config.toml
n_head = 3
head_dim = 96
d_mlp = 1024
norm_place = "pre"
rope_fraction = 1.0
bias = "none"
tie_embeddings = false
init = "uniform"
init_std_up = 0.022
lr = 0.00571
warmup_steps = 200
schedule = "wsd"
MLP neurons of a small language model. Each row is named by its layer, matrix (gate and up: input weights; down: output weights) and neuron, and shows model dimensions 128-383. Each number is 128 + 24 x the weight over its row's rms, rounded and kept within 0 to 255. Numbers have three digits each. A neuron's up and down rows have the sign that makes its largest values positive.
After each neuron's rows, "fires on" lists the tokens most often at its 100 highest values on Wikipedia text that the model never trained on; "fires before" lists the tokens most often just after its 100 highest values on Wikipedia text that the model never trained on.

L8.gate809:117178103080091099150161116104105111158154112138117098126113141161141109175116171126125118117133152134111160074136102161117107142128147168127147134156178074127092159091115139107136133144119126131110123120142124089160107111124129127109127127097162094067097118079117125164084160162083130153151079114127128138105153145136142132121099092128141135119111122164100107164139143153125131183110114123159115142171122078119105131119107126129128119147124129127125146077145109105151103181104138145107134115125129182129135150104103131135143163146155142109117165143068145107145109170146121108112157114156149162113156140151141129152155107104092184145137112145096120119107130162122086137111174096128084111157151121123120105119122089099108108102124159133127167156106160130120105145127127
L8.up809:150122129136135135136136132129141140139123146140079097109134126158139169119124141132131135131163103110117097147112122109157104131128083108128180116104141130146102144123107122137152147108102079101162141114161114147136154140136105104112079121117131104099089148140120136139133085193108114112098089150118152151121123150162155176128094114212164088132145099117173112137109136136160139123087089138136151149127146144162135108119136057155141183122094059155116104102153136109170132138125078161088113107105093148100074169103123119135109125072113139115167127096135147135156146094146119160136124148116142133118137159107129168141162128124122151147128161083143105161144088153140122125132121121129158126127114118094169100162119132106119114107072121113126159124160064160149098130141122
L8.down809:127101138126065130124129096116057146191132087085116118111123132117136138138110113149173100152148106124155113150126096119136092125096161175140152113163091115112108153132106133138123106113132153096139093070126120145108170127151115150093171141159089127090106107141148144095103100170130132112157127108107114155081141168140121105182141123105151122142138142103154092133112099130162151145105121166118142132156132105133146117124137122129167140120104180170164115141104148145149100150104109079125124068088112116122108154081150143111151148142164160134117144164102150079082143101112140145150104124113138117140129123110138174103123153134173129068145155116120127128091125130132120070111162166100117127146113141105168132122114113125099158157125123136122130111160104141115101092138156
fires on: "| ", "4 ", "9 ", "5 ", "10 ", "3 "
fires before: "| ", "+", "−", "; "

L2.gate245:112108140139099133125118093083127130135162130105152148103098110120095132114122134111129150114120164133129156145149152114159121125086079116123141135093153174121140129151103146100089118089145130104141118140133121118139167146100127171106131142094184134127152153118106107133126150173177137168124130141119142187135103134149130115117149125111112152113109135175092118102126142081141102138115162096119133149123102152132123142090118155138094094124147141111193132104087121145104123106138144114155153110155142111104151099160123131143140119128124135136083155147128154082127138122156187119151124089113171136094120167136176141084132107098157135110115122126131125088139163107140157136173158136150102144138139125116116135106137169137136128112118121163117107140132157164125166120163123
L2.up245:119108116130160120113127070131097126131137153135125140137109127138123138130133144112155151104129111145120138119124195133164119166105146122106150080135163162105124152144115173108113140124111093126129101141144129097130134157074116158172108121144176143135097155112131087109104145094149173153155164120151150123145127170142133125150129135084115143132117116172097094127150176137143126130114155133080149144104114128103137157112095159155109103147152108141151128090154115114095132094082114111116114137157136131112153139149112127138138110108129091133097135141116147096080124103142162129169123099098164134071124172129189093112124096131100140126056132135135126079119153144109128165174135099165128111162131120092137137117144130143131113132109100122155062139127145147163138174156159
L2.down245:181121100173118137123163128163100162157124088153154127118120123108128155143143157154089167130155115152117083109127108107068119102108144078186093197105133081121173094106118144093112103134121152174139119128122133109101151106124137138074107159075118091141111139090143136089153130103186140104094121110127149177098135174130121141105165129118114131090117172142131139114119095126134119134157112081121128136091122157134147095160107137128127108139132107113147150160122118137129131140167091155101142145101157140142121129121110158102158110137135163113111155114142134164123115132110132110126128133103130107080144166154119116112160150104136129145175117127152110115143154082145095120137154114131091138141115093147101168126105157108135151132100135104142103129132104172120128122138103
fires on: "is ", "was ", "s ", "from "
fires before: "a ", "an "

L3.gate276:132154102161139105161142129109112118149146128151090110116135122164110121130185136165102113117143096111102159104110110128121135160105099118134110115093102118125091108114130113098119142113107170123137144123102114141092101144068114159115109141112103151175147134122165165123089156146113102106139138119155111143144145124108109124110146097126173110093115110131130125117093137138126120136133111153138136147143138104116117069118141129153164152099144165169110138164137146119143148101156139142114097148152142119131127112154110107168171114145135165055148121122067129124074152122115082131134134136121102133102159102117132188121124144105143183110142164145165114148071102144093150145136152119085163110107143144116131082157126134125148131128089160133092137118110130128139155109108152
L3.up276:119121081093123127143136138156126149149147079125138120124146150112107164119135091161114139096153094126137136100118153155141127120094107116171101135107172136138165132145127127107110140124109113150081108135110134102108177121088070120139114152128099125170185146096120121117092165135140084132125155194123124134103120120162153106129143104142154145097110149120139091116123139136122147176144112132123140111098124146111121134120115115127090132143099161114126141154144167131087131119106136137142152128141088136093139143127128179160122119106121143142163130102098081063167128157125147162159106104133147163130133121131155149138127121153188126147162121120125117117146157098146155118114159126118126116087136099127133146073146082136119133141134121164123118115140123118141133150120129
L3.down276:153174135131126132117140157123096136094142066077106158148151129110082102182152140144120099111125116121111147125116111099114115147133105113100138133097093115117135130097103096126155140139158164145142147104136127151110127135120127131151130135171108153143103125159123135130156167174145133127177118132093111137155135117128158145132136156129089085091146081087076083129114158127124105100097151139120152133134147138091174095088104144095125124141102146163146098149117141141196136120125128121154136113134122126125131148100146116169117145133113171164132077161150119136109138141155113143153087163143086160108132166129133143116112105157116121141113103125094130110126146134103183167136131162131163085167153100167155150101121153142102111129114136117111159109124105116143149149144158
fires on: "3 ", "4 ", "4", "7 ", "5 ", "82 "
fires before: "| ", "/ ", "|", "; ", ","

L2.gate991:136131157097094135143142122131104168112152112126171129103139140128142138145144108104155132109100121105107138120113163111098091130138140069109102130101115155098146116120090155125148096118119106122085182131112121144060135105138135130110151147173075144156136134115132125107105110144115167149152121137096136154156128142113115120137163124165134182130149156130102119109101134147173116103091152143083117176153151137097096108100117162120116144113119133155117160083093114095157103165104101132082117081132121134152110110140115136081136126085119134117079129129148134083151074118123150110153135117116133160132129128170140086143120137171120157119103173152109098095097119136125071106175149135160146122136128124118154137144109138098078135119138123085147140101159143131117145131094112
L2.up991:160169166122141110180102156120127141098141084129169141118162105096117172152138135119135150123130115145127123135125119091087147091153139129106104128120127155092115103122115114099175108158145105122148158123140096164112156098129118127128157131144124171171109161093137109115144128161118114177164142130117109186146129164082114160137143127126081156127151148135154136105082145095138099117094139117094142138135139130076097109140118140135126105144151101108115135112166064119106152155086091124094092117105168131150141086125126118084116133089136131122144119124130125147106154152151179089184088159117155158098085156139161120120131103130141128106127149143065146093129145141116091107153129110115143115161087110132117064145106116141093172147123142116125129115124146161143105157139105
L2.down991:147156137089176071175158114137117134101102073138143156140171135111127147130113171155120154137152128176125142081144115097099152096125175133126172104104149146115102084121124174118166134130101088120129090092151127139094169140075096119143119140124125119155103165085135145132144138142126131119144137091146093131153129157086068145153140134140105148147134144101101180136091118116165152140129146125138156179127132132080104098145108126130134135157103141108125148126114110190142139108107077142119128154084131121149166085133114130117154144098152164151114141121165105145133116131072113096180134182138127154084118142140161148139150120099136151124101134120110135130154134141141103110151167093133118126145097142156097086145120105107101158122114145110113152155099128153121139134185093
fires on: "is ", "8 ", "7 ", "4 ", "9 ", "6 "
fires before: "| ", "a ", "an "

L2.gate714:164114122095153159113150156097168146117153081134149139128122118113148088101143126176146113131135174088160154140163119105115118115118119154113112160118116137150140154153134116094100139132121101114137134130162114167123091152114131154162103140117151160146130131148136118124097115127138172139150138106106158133104101089129097106142164112128151103142098172145137139148138160095146111128135115105112123130127142124099117162171142135090134108137139132106157110102097134126168157113131080155111093184135153111121150148115147092061101146151102138112124151146131126127148172115092092133146094176144129099140112106160102118106135133122060088096148160149173132161147135111128138121151113130114120124153114177145153167109149132163146092140175066124109124122090137155132138153145128
L2.up714:189134130107141139102109157085132151145167100118124099142118120099137105124164119172133134187131141126142152130215141102097104103106135148096108145122125104114171146140120110082140139151110127121123112159110118151127107165137120124110136114168154164154123131169185131157104144127161139127129122141116128134114103126124070102111172111109156066084123152125126118136134140139121168107142124127122135128097126154117148189146117125125150084149164078129171137094148135124121107139152087130111155167103150141134147154092170122093103118145091137127114152095140130147160142105103131132131127161134113103161115114129115100126098169159085103093153125129166129141171140125131168125110130153142154155112127137159126130083117135143121096136146102141143104125083145121124164168142148
L2.down714:118150122148125154161133116149151094157149157135124108129129153091120141125125102156123157140117160144073123131145091135148136116160129103165120135187141120126100093141124124079140108108119129170092144154119173094169100147143134092132152113154152151110121105151092114155155132126153108109113135121095099163132127153101124130126110130146165112106159108083125086137140128156142125131131137120115108126117130158163113129104126138113113099134164117146108155105163137117152102144112165082113127114157131114150153119133137127113095164095141157135139155127147129154124089167166102134114116139091183153156128130104139126106128161095091116106158152111166154138144072126107120145098076123155138111161117086138143166102138189102094104122088121137115112106114077183130148135132140
fires on: "9", "7", "8", "1", "2", "0"
fires before: ", ", ". ", "."

L8.gate352:121135094107119092125107146085121121126112129117156163121135141131154146154159093138144141140115166113086122113102174110099128117141122142136170135157127166138111121121124167138114094092108126084136140100117137152121151139148091132116103116161171148151131124150114154114154145106167113166133148114144080170104144124110182125111093155112125106107112138091147137151164135140105116128128112125174105107176138121137090129108118121122133115099112117102096141096114127137109092129115127098159157101170127144134150147136145080175119130171105138093093100159081098148169095140101142120108174171117108121101090163081114124177130163135132108120128122099134132136096112122084136185103116125080129150147152147088113140115136151130114168112079165119103177108138098162124139173135095
L8.up352:142147109103131094071118130172134169167169148153102122125096110136071121165124162192069093096085110113177101136112115145137138140156151090100152148077108145141097112151111127110146159136152187116097154176119146169155149171107151064111134112083130196126136147130096166144133163138149107137128156126132099126133152130160121109115117142125161138133152117107139137153129120114131164149108143128102130127144162129092113128080083122122127115151110133154152099161138140120130104132178142116154169100108152120116105107147163136127122098150119134096140126156125133128177151134081119134110106111116096142131121122107075158072143145104146115091161077111139132123123124095082146107062128098108092118119125118148129121095115164139139151176100148146132184124103141147122125165123120
L8.down352:208145095131157121107143114158142142139131117126146159102135150191136159098173154125132099121122079129133127154139146092121101120109144114079131170117109117123159099125158146105099156128163123124107127104178142131129148124113112161161139108124096160122141122102118134095106123099117148182112118134144146167104144146113108083115123153132145111115145091134143130114109120118148120148102112111135125115154174148117125140123130135105165140119115100163108118147113094137142106165128085134102137128113100153070127075159131200097133106100130160092087108100155115135141104141126155122151135144153128099127097129132106159115139132110118093099171105125095101117136162097102147157110139150086118127100104124165125129120158146152148138113098134129149127159126147113130160096096152
fires on: "| ", "; "
fires before: " ", "−", "+"

L5.gate595:170115129113135120105070101096167160109174101130118158119139113100124163108134096111076128121107131089098167174079149095072132104107113078144109119137115142127154110136167121103118148157123116134126160180131126111162157126168184136131127139122163182126108138151145125135123116136126087077128118116162162118145117126126102171111136130159095126125158122156112116115104143160108127131128153133138076147172161101138123126160120175105161096150130102151124145053148150140116132119138104124130139129086137104156117140072140104141112163125101107133107082101142141121161108136085119186143134076145113098141127133109100128177127120169116133144110158124128127128093141140202177144127111128133161134172106133104109141123139132087103136131134123118091061128110136129135086106154105
L5.up595:167119155118104091123120096137124119138071156144065134110155108130139108126136139108096121124149112099106136096117136143131129138139103119125109158102095122115158092170121088108140193143100117109120078171136091109144148087131135123157133147146111132139137119146137179112175121107118132148157191145124152149132133144131130100138141125108144081151116159148125135140171129106175124180106107148152139125129117122188094144142131167139129100116128104114095103106107136135106148125131124125125122093107129145150137119136138129119147153135110132090082145114133098114119126107148071093092109119114109119156158067140140085097098125096081157121108170106135096130143160119136093123131137143118155114139127131151155113179166141125094101189107120108130135119150096133129160130116116
L5.down595:105144108127111156147170148148154129154135099123093128154148105134151162098119141136151131105145115102101124122107132136113121159125114134130146151097122128127163141133181148096128152070097096142110094097100096125145096120138138146120121127136150134141120121118134132142174100103143129148143121146156136088122110172108116129152152100132145071127093104130071150179132092115147091153115151114168105107113173129134095108155192131093118140130170160175138119107125057105148149121150123122108100152136134148102112071144116161109141105170153098131157134145107168133109141152090114125133138146135124136151155131144111118098103127092170049136138095116180108144131132111122187154128081116139108146114102100104138146163161155144117153129112124087128130125146137164103123146116162
fires on: "0 ", "0", "1 ", "ob", "Density"
fires before: "| ", "–", ": ", ", ", "\n"

L2.gate187:156139124134162145128126151149110150151143107093120125122078100111101130098166101119155164113114136096138132127181119117132140107068093085153107139138083161127142101119123124139123116104101120139116112127155162111143104114172134106188122098104143110118129134142126087182101139115144153156095163159090107134134129138130087151128116163123084122106110126123102080096113121103098093142157101139125124089133127153163128186107138133081159168096157116098097140093160115122119123116116127122100115110128163099103114131156135076202126106151101074077153123111149121142127124111163083129137121125135163099145075136153087118072120118146141172125154130104127123119103143107096129113128105164141103129172134146145123125145119126133148122108135112126115145114096129115132128107156104
L2.up187:136134111119159111094115121180106138135184123106153122121082147103128142141102154137154121147134122096109166158144145126125081096047143075173102138134155160139117165162103144122116187170104161152100149130157118141110152148087156139148104093151142086123097131118131113142085131130114131134117149198123127157140118084125102124116127152089079152124111111154121106124116124152152167128132139116095133114095158161094153144072120148123088146113144105102123109097128092125138132066183139095124124138099153160108117117135161091141138088160126112130164155107125092132143131097143099110154121130153121131123109175137113139146151108128125125152115144126105090145090142111118097093139126121129110109126094103115132074120120098121096113139115134101129116138137145131160137121131111
L2.down187:134137143109142125172143127128116155149116121083088150140155124131110146099137106153114136144107162135127072142102131102144112113160138153177102151127111150131112111090140115149113095114114111135146137143079121106120133141113142150104099125113149143151153116142127152176167105126158149112164163124137101151130114147135118108149088075144173106139077071099109126129116130076130130129124113106144083130168128128106100121144099178162164072131145131101164172126133124115090096130098078133071113152116145124134161125113140148119142153115140123100119116119129136118140099124136160138089161171085126129129096107151122167095096123130124117098155148139153107108145133109068171116109098154178179109136098134135163126134158156122148165132167135144137109101133145116115141122149086
fires on: "0", "9", "8", "when "
fires before: "–", ", ", ")", ". "

L3.gate759:125126157108081169145140105112146106146172115104153158103123124163137137131105105104127116121106132127102117134088156157126133146092109101143155127131155151146118101168108126107142079136164127140088123109108141120169106102134094089076122126133196139172130134118112144139110116169116101119127085139137125137166152092094138091102155162133171160146105164125163158148108082127114130137153090128159132110094136164142117105125106128153105147144140185189162111106087096152128103150124125128153088121128172117123172132143113168117141123142169140131097137131125134100107160103121104176165158109108137142112155106087154116105125092138134138136104118111132109134138142128110101112133143104129107124139131128124167125095121084195128110109118136135121141124159170126147103102112110
L3.up759:126126125104155146138108134120104148152116149128109135096115161158145165115138104151125124140135129127098155105118177159166148101104124129088147132093161103171129083115118136110101119105138141105134118133113124106147081137098138131107105175120114099185131079123129112161131152150066126122127113142153174135139179114144111152131172145115132120132109150149153158104133110161113133129159091096132112175102137122161119100098105138101139153140147207124125147135103112127182136143156102125110132110084137169150122128122125155124155121141138124146164108196123166143125109126149133180120164159136091140140138121149194170108151122132162117120129106114115124142114146125134064160100144123113143090117120132138159121173145114107132120110120120121110106116124142115118092121139139
L3.down759:123140139157135115108128128151145110103123078138153135130185108117124140119167104118126103093107142131156110114124127103096122131143144111187134127101115130124125151143134158130127133133136116169107114150132142132157110126166131097125119070134161142127163158098133146124096113083142133129115131142134102092162101120107159126090129130160148138154133101145160081137137110149138150156092127138104133073142119121118109121138147109127132104087116094192153122119133118109087114111114103174141148157110117105099163103113170108145146119123107136113149101088116107135105118167069124159115147138125163113140165113124117092165128112153128180188112084147133162129107107140096165148157136125147085159171158108168113140113118091144107102150110114151164152121134163123105117142144101
fires on: "1 ", "1", "2", "3", "3 "
fires before: "| ", "–", ":"

L9.gate288:165150115115111108117119142127137132130105100088110159138152153125149090162128126111102103142130102121113112120132104096118137135136127162117116174117116149159087159145125184111115088136155128128130160094107137127167080157094109103128151119098158158129135174163123126126122134142119135129128100139149082075139128065129120171110131156133136138167132153142110136189129106130102129159141146101158121106134169154129142131105128082150110079118087133116148182141118069118147150126204107134104134127122117098152151121118138129158157163151130143152133127142101154104121140146083153112149126099127101148146133122133128169134106181161101140170121151127133096116120084095152143141127122072107136132148142096145093168114127099157070092100115152081087109123104129104133132150165124
L9.up288:151138143147099125154118140132110099106077106100155142176113109151121121153123065128075131116157153140144124144124171158144136103113151097101087137093126109130104148128136212126095121143123123147110129139148097164141130176132157126096093117104092135139150104111127119130093114109125140122119109151124124104125110151120161089127156121146185124112143098119141099164118163133126148096153118129164139138102128127111150138103162094118134127103100100155156162104143081128085155163123099103124147116118171136139103174152131158120132123136119128113111121089164122124116121154077137100159128173105116107149152108102155141176146127080131125205122105141108133098119120117090152110137117115094130110138154092130165114140150126158109097111175132097085150133079185173117147082146128
L9.down288:168169129119097172104156087104142168129112122125130112152132081162139167106110137162073174104117101093120110149109119129161126116192147088152117126123143136148142174144115126141163106131176122171156133163152110137151135090145134121111159109135138140162147127121115095115135119125147116094125133138118130120130154151098089104118146119113139112139162126139095125150147172149122084117114079073097109101129162152094127143141141112117119170146134081148104143110136125114091127157153109169134176120120181125137108164134135115135121136135139152166112124142097129126133109153156111122111133130123116110168128128110128140160132144112166117158164124128122146177114126121114143116180146129123130108112160141145145134118133125125129134110066138106103137153123127150143173128138127
fires on: "2", "–", "1", "| "
fires before: ".", ",", "202", "201", "; ", ":"

L2.gate850:128133104153111100097157093128090078152107153088138104114129123179138174086167148160103130164127147114097118130133115169104134173146118173082143162101136122192124091067125111117167121106099168127104168120121161144127154109141088110139127145101095111125145109140120149133100198159121155121128134160158107125090124112133132138103171137161130120070135156164158113115116110160141153124137173098141122131131143130131171116102114097138100118114147195166149123185119109151128130141096088149159132100131155114158146134150127132126147132157102119107132129161106101128090144099071114162120135120157137141135117130158136147111146120114084106197137118129124146105147146170091109134137147130102130126105091136174174147124103108137134110134128129119128118133094075102123148125129104
L2.up850:104126116126104151129128196152118103064120133144093116114123123154139155115157124124129140129111106088131137104161130161140168126126093154077142149099122120141102122148137135105165131139070143116091157131118112118133136129087158109111092141076106139128144116123129144129142141147120127133147104131118152141165141111167117139102125095140153172118134128088118150138129128136107122083137133134117126108126163132163127109133136130103138139136128198151116110116098133157181152126161133167148101129141158131126134180114178118130127136159169121082112153154064106101081122128107114151109136096118132130107135165115148183135143118114144136150125153184120121143118101129101147160143152137153129149105092111157096130082121116159161128164151176140113187157084158148130108146097111
L2.down850:136134145106126111149105104144131115151153100194078148160151138138105097091143113157075108141080082132134157128159120078119163127111135123140120110119151134118123132155145146120135144144098119132124140139092157118146115177115164177127100113059111136070118111120141133130117085134104125142115119092139145164148132093144119129111088107122154138141144125139108137124065138143132106152078131140147107096138163120133081088126115137085179133142116119155088143105150129114130148103125114106112091133142128118107189103119143091105134121136122122112136104133108135113135123114141148132145075155086109095096184133102130126122164134105139155118169135143151123168081090126104131123134123175142115149103095125152114141098129089161126126130162166126148114130113134155152141127111145
fires on: "3 ", "1 ", "| ", "5 ", "; "
fires before: "| ", "|", "0 ", "0"

L4.gate459:096137165146097120157147108184102143122109136155162199121124136131113162143113148147121105129090122153108157123111132117127135144144168116147126146113138128130154137143079112112152131116135118134176141120124122139093188141149105124113125123125057144142083161138108141131102142132121190133167146168113152139152134139105117128127138088136125147102126133123134113141146146083113121131135128135101120190161128115129091140105102102128157120125157136145127153147106115130101174083147102172116159114126143166166118126179131119156116119139144142140154171110135125135106116147092126086187141117115128176100145127146113137091119118111149140176113102115190111055123139128139094101107158085148129168118151120111129124162131115133119177104152108140100146129147158092129115109139137
L4.up459:110141134117126163130162126129145063148097121094167132126113108161122143127153128141157119137134112114174113149153105158142111092128135108095145153100124167128108104157069133097149092105128088134141139148129131175125188123098118148135153143171112096133098121139138136128166137147152137132125162116090174109117156134081156093123193150106151122134089149083142099150122157120112099137178146142095116133160129148153105095123118140132126111113162140146106153133140163160119159100127153128150129108108165104131167143130085140103131100135105130154119132095132133181104131143154100134145146138142131140095158136155133091131147092099131168142116111117125124117102144128131110122132134109136101114140164105118144109126133136134117171149181104181132129141149117114141095137182159
L4.down459:081139115132141112104152139184145138128130120110111141145136133127143146098105103149135163125100185117142107136131136142088164168145122132118103180106114185111106122130167137143131114127124075142104130116154141150089150129156112117093123147131111136129128142121153112149164121154151185146144151131151182097112113133107106114131176145126170152121132123137124097091110108094110119121142149093143140134105138154141155136105101101168102088131128092155107109143158211121107119122160145112134106136129133160090073145138120155098134136131118119160126110159127114117097125136113083135152148147112132125123123169141129123155112104124132159109159112108139131123094131134099080127140135151110118096188154093162164146116123162088105162104160119184124127125130121120106125157128137
fires on: "is ", "Hy", "ö", "rit", "was "
fires before: "a ", "dr", "an ", "pp", "on ", "to "

L9.gate509:116109141073157158112130120157118135129097147115107113138129113079096169115144111178147129141129131159124106120138138127113119151109160103099094101067135136159136148159110129158173131060148139117131062159100182176148140192187151151133180116123159107136091097087092141119177123150132109133127100095115105146102157120125148094113153127143114123154149116091153125145066136133139133103088097150124132137109088106141123131123159123141136088152117144126131143172130101123112127120168106106095176091136145114099109126139113116125132124124118138150096136102101133122169115135141122152138113087096151091160136128119117146084140146105134104116156126186141143127137105156126134125185127134130143058131145149129133097116144143138140183099139134112182151180111161087133092148138145
L9.up509:119153141112098124086158153107099164158170085146090133136126103136110116112135134129175115116150099140065104128098134097124152127139127131120102122130110163125149123105155095126108174132155108096133114134133088148143139136113123164136160169102140152171137061126121139054134164132125160153152164120140125106112125151139178133105111107150159128123114141109115113136110155161153102120090103142121137117125123124150095141127148138113181132085150089121164091123111091152092126118162143127133109140153111181117141122134134153156123121128136069081098162151139165162195116128161133122105110132158133117095101105143109157092095136151082079146096111120141156138144161121104147155108103134187123096139128143140112099112141120120135150114129142093132119123145125149177100137163129
L9.down509:136110151119100120132152121127101153159162099129124134114115137167127160107123102123145132126127137151149108147113111104112094120133141116047152111082120131099165142103106122173108178132104091137128130135139104133113156121073132145134130150090142164139156126161131146131121142119140151136139121123141149069133111167138141145155115145152128149129121117117105187133092108139064138147076120117113128130130163127158138144117130139132182151088087075136116133161146136124141169137075098146158123135124149119137161144112144165163094155092119105111125080194150077151135136119123145132140092142154118127124148103157129150133122121099131139121133128108161138165155125128099160137138149151146135155140113112127131122143132115143114126176107105104119125116102098167143160114147110
fires on: "| "
fires before: "+", "−", " ", "Qualification ", "Pts "

L9.gate95:164134120084127098153143128148101133141153128134116122142128123176095175119144123148183118126160105149116128151103108117088123159153147094120125139144139104149115126127112108168124135186121100150125170147125139129127127145153119103100147132095108106144147122151123179149166170149133148125152155110141117118099126140145160117164145177109134069125050112106119106180144079180146143143120156135129149173152142083144154121113142133130115122152138113098117166095124133121135154115083111157094141101088166108132139129146090144125158118154129122132146109117080148155094061126168119151145109092145107141173105131109160172129119096140121130160109121135129109101123120112108135158121079163098136130106111143133109098106142122121149160063103127149137066125152087114138123129122110
L9.up95:122129158153121113105144163132159117130148118118084131083121099092109137124089156136115150111121093143118156125121133108102132141098078128115118128136103137140149142127107120079090110128114093108133101106136119145117135181073155144116100131112161120129138114087139080110133108076124184138120172111137144145117097083126082097129109102098104140182155063164130126122098153174138113155171112158121105139097116131124127105082139148169128099130119122117139130147135151132136151128173146186121127091115114182113126148078171105091132137126141133124151128090114125128198094160155120101077118158114101094098123133129101155142128134136105147150119095127115112140126121117099165119097121108151099126115123108116120107136120110149118159140080144105133090111138151089135136137086134
L9.down95:112131146132134125138130171106128157114133105136114153120130150165141146129143121116128158081125126161129097146165118169118113132155147155076144121120078163138141094092125158165097197136154135111115135103124136140110099120113119122141133114079155131107133099105115117124104130107084096111166190140116173128120104115139073143154169145146156113109121074103102138152145165142147090118140124103130104131116109111176149102102099095152148118123129137116110118141127153123138112149136105163115122115173108172097109093140181104150150123124122092095147117089157090127160119128106135078118134134128117110088120108114165167160106114176125142113115139092170095136113143130101184121114141108144108110143118106138139125157151087117154181108087145116092111147155103137173153175100104
fires on: "| ", "an "
fires before: " ", "Qualification ", "Releg", "Episode"

L2.gate413:118139155127137150097159076142139119132134081159109146112142128126138131122127125132090138127128155116103169113102142136121117118102149148126131148108150105131088165126085165161101163155146106183130161107127118119153120151124085124155110119126127099142180137106110089133167064144128128155191134129149119096113149155142124114151108112063127146139165105119117139112119090158125094127182129097113141142138131170158136107162120181154149095106138139152125112174105088121154129128131139083104116119121130144121090151137139117137167116130124146117107117114068126116106186136114125149164143112135165122095151136142129125126177139144102131095184114087141112120109126160184129107115162136121126105113101118190118182095112102162149132099176161131147133123162154092126102096181140
L2.up413:126082165119119125125139152154137142174077085150119167111141147155107164130112152145132182132107122157131154116112151146145164155135149125115194130133148106096150112134130159092143115129117126128092098151116121136142108129146109117054123130131119154123115141157143132135141158126117093114158123111105153184125078153160104127101116118172146107122121144180114128145132145103133139151146158135157113121119111105136143149162147146114131143124151153120119100097095129076120109121108094113136117093135180132168102151133175113109150113089126115148153155082089137111119093118102131147128085137081117125082123116127146156184114091109086146156119150128102107137152149119104108150134113123134207152092106158153137149158079125124163141134150148116096150123108134111122156150109132
L2.down413:181141136146114095170095160150149047105168135077150152141111097148106119120134128142117112138126160146130131119145150092133108153154142177141096142117168135108145176138103090167126190148102143163128158141127117142147113131118129141118118123100149083110115103092133147104154128122124118172112139082116098116152118124147118143165151123105150136170117106156129094140143101135110132151129089127106168115109128159141121121095081123150144083126133147160148166141161133181114143133132135116132093116135135112076146134137120152156097126154169138095093173147077131149119115141129112111118137113165146112112087166128135111064116172146116147153120108119168103121112082120108094095099136132152083157160127126104168196111121119156122124108133119154150120177181180116139107126144104
fires on: "2 ", "W ", "3 ", "2", "at "
fires before: "| ", "–"

L3.gate522:164121110109124123113094147125110136147132137169093153120098158172111132169123093165135116085170133096126114128124128156121145104079092131143161124109146110157123136141121143101149090121113100125111108100142138073128142123133162173129166167117154120139130134138147147119124134108141100085127114153126111109130176099164136153124120128165130098189151129136131101083105127189136117165088144161115189111122169123093118125159098110133157155131147081133155130113143134168144115110102088145127098122113133088098138118125185110167101114144133143092108159110136118132126140102117093174123103143115110105145123098127087136130103133077142170153112146132154073116166139128139140097128138130125140131114174093094176080156117137148124145127114119109152149141092116182116109112160123
L3.up522:149200090146145132163148118139075139165114139117134120125135126139135117097159097126115155156139132144132186152125153127139059103114059116124092143119131196114152115144088088143146170131140135158122130100131102123105109174137097095129146108160147129143115131109108126123116170153142162121144148134134157114141112137151123104164147163134116112116137121145074156146153130118129118142127101070091141136101133090090105120148176148127136106116151145129130179127124089135144164126113103124111131126103151183105125130118104168080121104110104099128145127107127071121146121141154101105112111150127132138123138164118150117116126129125106123104108122096130136122127138143112147118139141127105145109151095102162151099180147144113129130123120147155191210128136114144163116101119097
L3.down522:152143117114105094122144155131148183112167103121110142153110101125119095177141107154144128131152125125142137071111113128113153081133096141166088151115080147122145115080145135102140139181139139140128105122147165119145144141101096108121112111117151125145079133106099157112129101090162126163096136139144118130125143104102125099132172101116148099145176118102135121075110076160156085120123109121145139139115137135120119127132114160143149136082134139127152129088127121157138146120173099144085081124151167107081120138111165144120146127143123102116101133131121085109183124111116094143139130181134095131150155106155099140125120140135099092133113116109152135136122180101089153140141166139127165134142138095145152113134097133165116121107085135079124113196112177160166123114169113
fires on: "1", "7", "8", "ag"
fires before: "-", "–", ")", ") ", ", ", "), "